MLP neurons of a small language model. Each row is named by its layer, matrix (up: input weights) and neuron, and shows model dimensions 96-159. Each number is 200 + 30 x the weight over its row's rms, rounded and kept within 0 to 999.
A block is one neuron, or neurons of one layer that tend to fire together. After each block is what it responds to, as a language model described it from the Wikipedia text at the highest values.

L7.up11,156,218,225,173,167,242,176,187,174,227,225,189,199,225,231,199,219,156,170,164,165,225,212,205,183,190,228,197,220,180,215,199,187,216,191,228,196,196,199,171,113,211,198,162,136,240,193,171,167,213,254,162,178,215,224,157,171,158,220,171,162,211,243,159
L7.up13,246,212,173,145,203,200,189,231,158,172,218,177,203,158,226,220,214,168,196,174,213,174,223,214,263,188,271,240,254,237,218,203,172,267,156,189,177,192,204,182,190,133,240,225,250,218,258,163,255,184,196,226,169,140,202,207,175,201,234,131,190,236,171,176
L7.up116,203,212,183,190,175,191,180,208,219,227,159,224,210,191,240,203,206,204,226,230,170,251,124,242,198,188,200,165,162,174,193,200,130,261,238,206,153,231,220,208,194,190,164,245,170,209,221,118,220,261,167,193,217,178,187,124,186,181,200,241,228,185,183,184
L7.up270,174,251,202,186,219,225,207,182,193,168,202,176,191,204,192,219,182,140,180,156,193,197,149,218,170,182,212,252,191,224,172,186,186,150,230,217,212,169,194,196,138,226,217,165,172,208,177,177,235,186,222,208,196,217,196,197,157,178,226,219,192,173,236,154
Description: Determiners that open a noun phrase, mostly the article "a", also possessive 's and "his", as in "scored a goal in a 2–1", "Ewell's regiment".

L3.up372,242,212,177,170,228,184,188,191,191,175,173,205,206,230,276,220,236,180,164,190,138,220,219,200,240,174,223,217,175,211,220,260,198,231,168,257,233,210,138,224,171,221,248,255,177,231,200,170,199,218,195,203,165,190,253,267,251,231,201,259,226,175,186,182
Description: Second word-piece that continues a split word, chiefly por (report, support, import), en (when, then, often), fic (significant, verification).

L4.up34,224,188,188,197,233,177,232,167,228,179,240,229,222,191,178,194,140,211,216,172,269,202,194,221,243,183,192,189,152,244,179,190,190,236,234,228,213,179,202,162,205,192,234,191,181,163,226,207,259,225,149,211,192,150,151,273,140,191,255,229,229,218,200,190
L4.up119,209,231,208,246,231,217,203,161,189,214,219,192,224,199,237,159,155,179,202,191,225,163,182,199,199,230,212,144,173,241,139,229,269,254,229,248,194,194,216,192,139,239,178,198,166,190,180,242,191,200,188,251,195,200,193,227,196,184,214,251,208,200,203,196
L4.up549,185,235,203,188,206,189,256,252,198,202,246,228,212,205,193,217,210,221,275,139,209,210,191,180,210,227,207,261,191,196,222,231,224,222,186,257,205,159,148,188,190,176,168,171,172,227,216,279,196,223,211,197,196,162,180,180,151,176,222,244,192,199,221,207
L4.up639,237,191,152,231,239,159,251,162,222,208,207,220,168,203,139,208,236,230,229,217,159,245,173,165,215,270,182,267,206,220,233,228,184,238,171,177,173,212,142,190,194,223,257,233,170,169,255,210,169,180,217,172,167,218,214,250,218,167,202,212,144,195,215,162
Description: Vowel-led second word pieces after a split-off initial consonant or cluster, most often wh+en/ere/ile/ose, also G+er(man), g+oo(d), Y+or(k), Th+e(ater).

L3.up290,172,205,243,210,160,215,203,228,200,212,172,216,231,177,241,250,175,150,180,170,189,245,223,192,203,248,195,225,191,209,200,250,196,230,162,237,199,219,179,166,182,200,226,178,221,243,200,202,213,230,197,229,202,184,160,144,190,189,201,211,202,264,199,112
Description: Possessive markers awaiting the possessed noun: the 's after a name and pronouns like his, her, their, its, as in "his death", "Sony's subsidiary".

L4.up415,232,244,176,180,234,182,229,181,171,239,221,182,204,189,194,232,224,204,160,225,184,205,206,244,191,214,225,200,121,188,212,232,177,272,213,192,207,195,208,198,194,214,227,213,207,182,189,174,206,241,213,230,170,210,147,203,217,198,177,233,177,219,162,148
L4.up420,177,198,147,204,185,172,182,178,152,184,213,172,197,200,217,260,238,205,242,208,190,226,200,147,194,189,175,216,218,226,175,234,199,167,210,213,154,235,214,156,249,200,208,204,225,205,179,212,142,245,224,164,149,246,173,246,254,158,167,180,241,234,268,249
L4.up508,184,248,211,170,208,205,214,224,237,213,196,199,188,189,269,185,245,249,167,199,203,209,189,153,207,197,180,232,164,178,190,206,181,153,135,213,191,225,209,242,200,203,241,206,198,203,205,180,192,258,257,159,230,204,164,167,245,219,189,238,177,226,197,151
L4.up582,251,211,167,183,206,175,242,148,202,248,230,175,180,201,221,210,170,178,199,251,161,198,218,146,283,244,169,201,167,209,225,235,245,185,201,192,228,249,218,170,240,243,266,212,183,233,204,154,195,201,223,146,185,213,181,186,225,189,163,223,220,199,188,211
Description: Mainly the word-internal piece "ad" in read, lead, already (reading, readers); also possessive his, her, its, their before nouns.

L7.up81,229,244,163,127,137,222,226,233,174,200,178,224,203,165,200,211,219,226,206,134,204,220,139,167,190,155,178,285,224,231,218,241,219,197,159,190,206,178,189,177,192,146,197,144,214,218,149,191,166,202,225,204,163,177,190,225,167,244,175,214,196,198,248,174
L7.up129,230,206,172,185,185,245,220,166,224,182,240,199,200,191,154,225,171,209,210,228,243,201,248,213,211,185,147,183,185,258,144,229,149,189,197,192,179,191,141,163,155,195,198,228,209,201,159,180,266,240,205,185,202,156,180,283,158,177,195,242,281,196,239,191
L7.up331,227,204,221,212,161,160,219,166,218,200,207,190,209,169,166,225,178,180,232,187,240,210,210,159,147,233,183,191,269,243,165,164,201,197,226,209,198,189,206,141,216,229,155,217,189,185,239,187,189,175,208,159,191,255,136,194,167,234,175,217,223,175,145,206
L7.up333,241,224,222,231,131,214,139,175,236,208,199,216,205,155,176,181,210,196,194,185,210,199,191,261,149,203,162,189,206,190,220,228,203,228,210,232,208,182,220,208,192,187,182,217,159,242,196,149,204,256,218,183,205,197,260,161,131,133,155,173,195,183,187,239
Description: Short first fragments (w, u, E, W, v, b) of words split into several tokens, mostly word-initial, as in w|atch, W|ood, v|illages, Q|u|cha.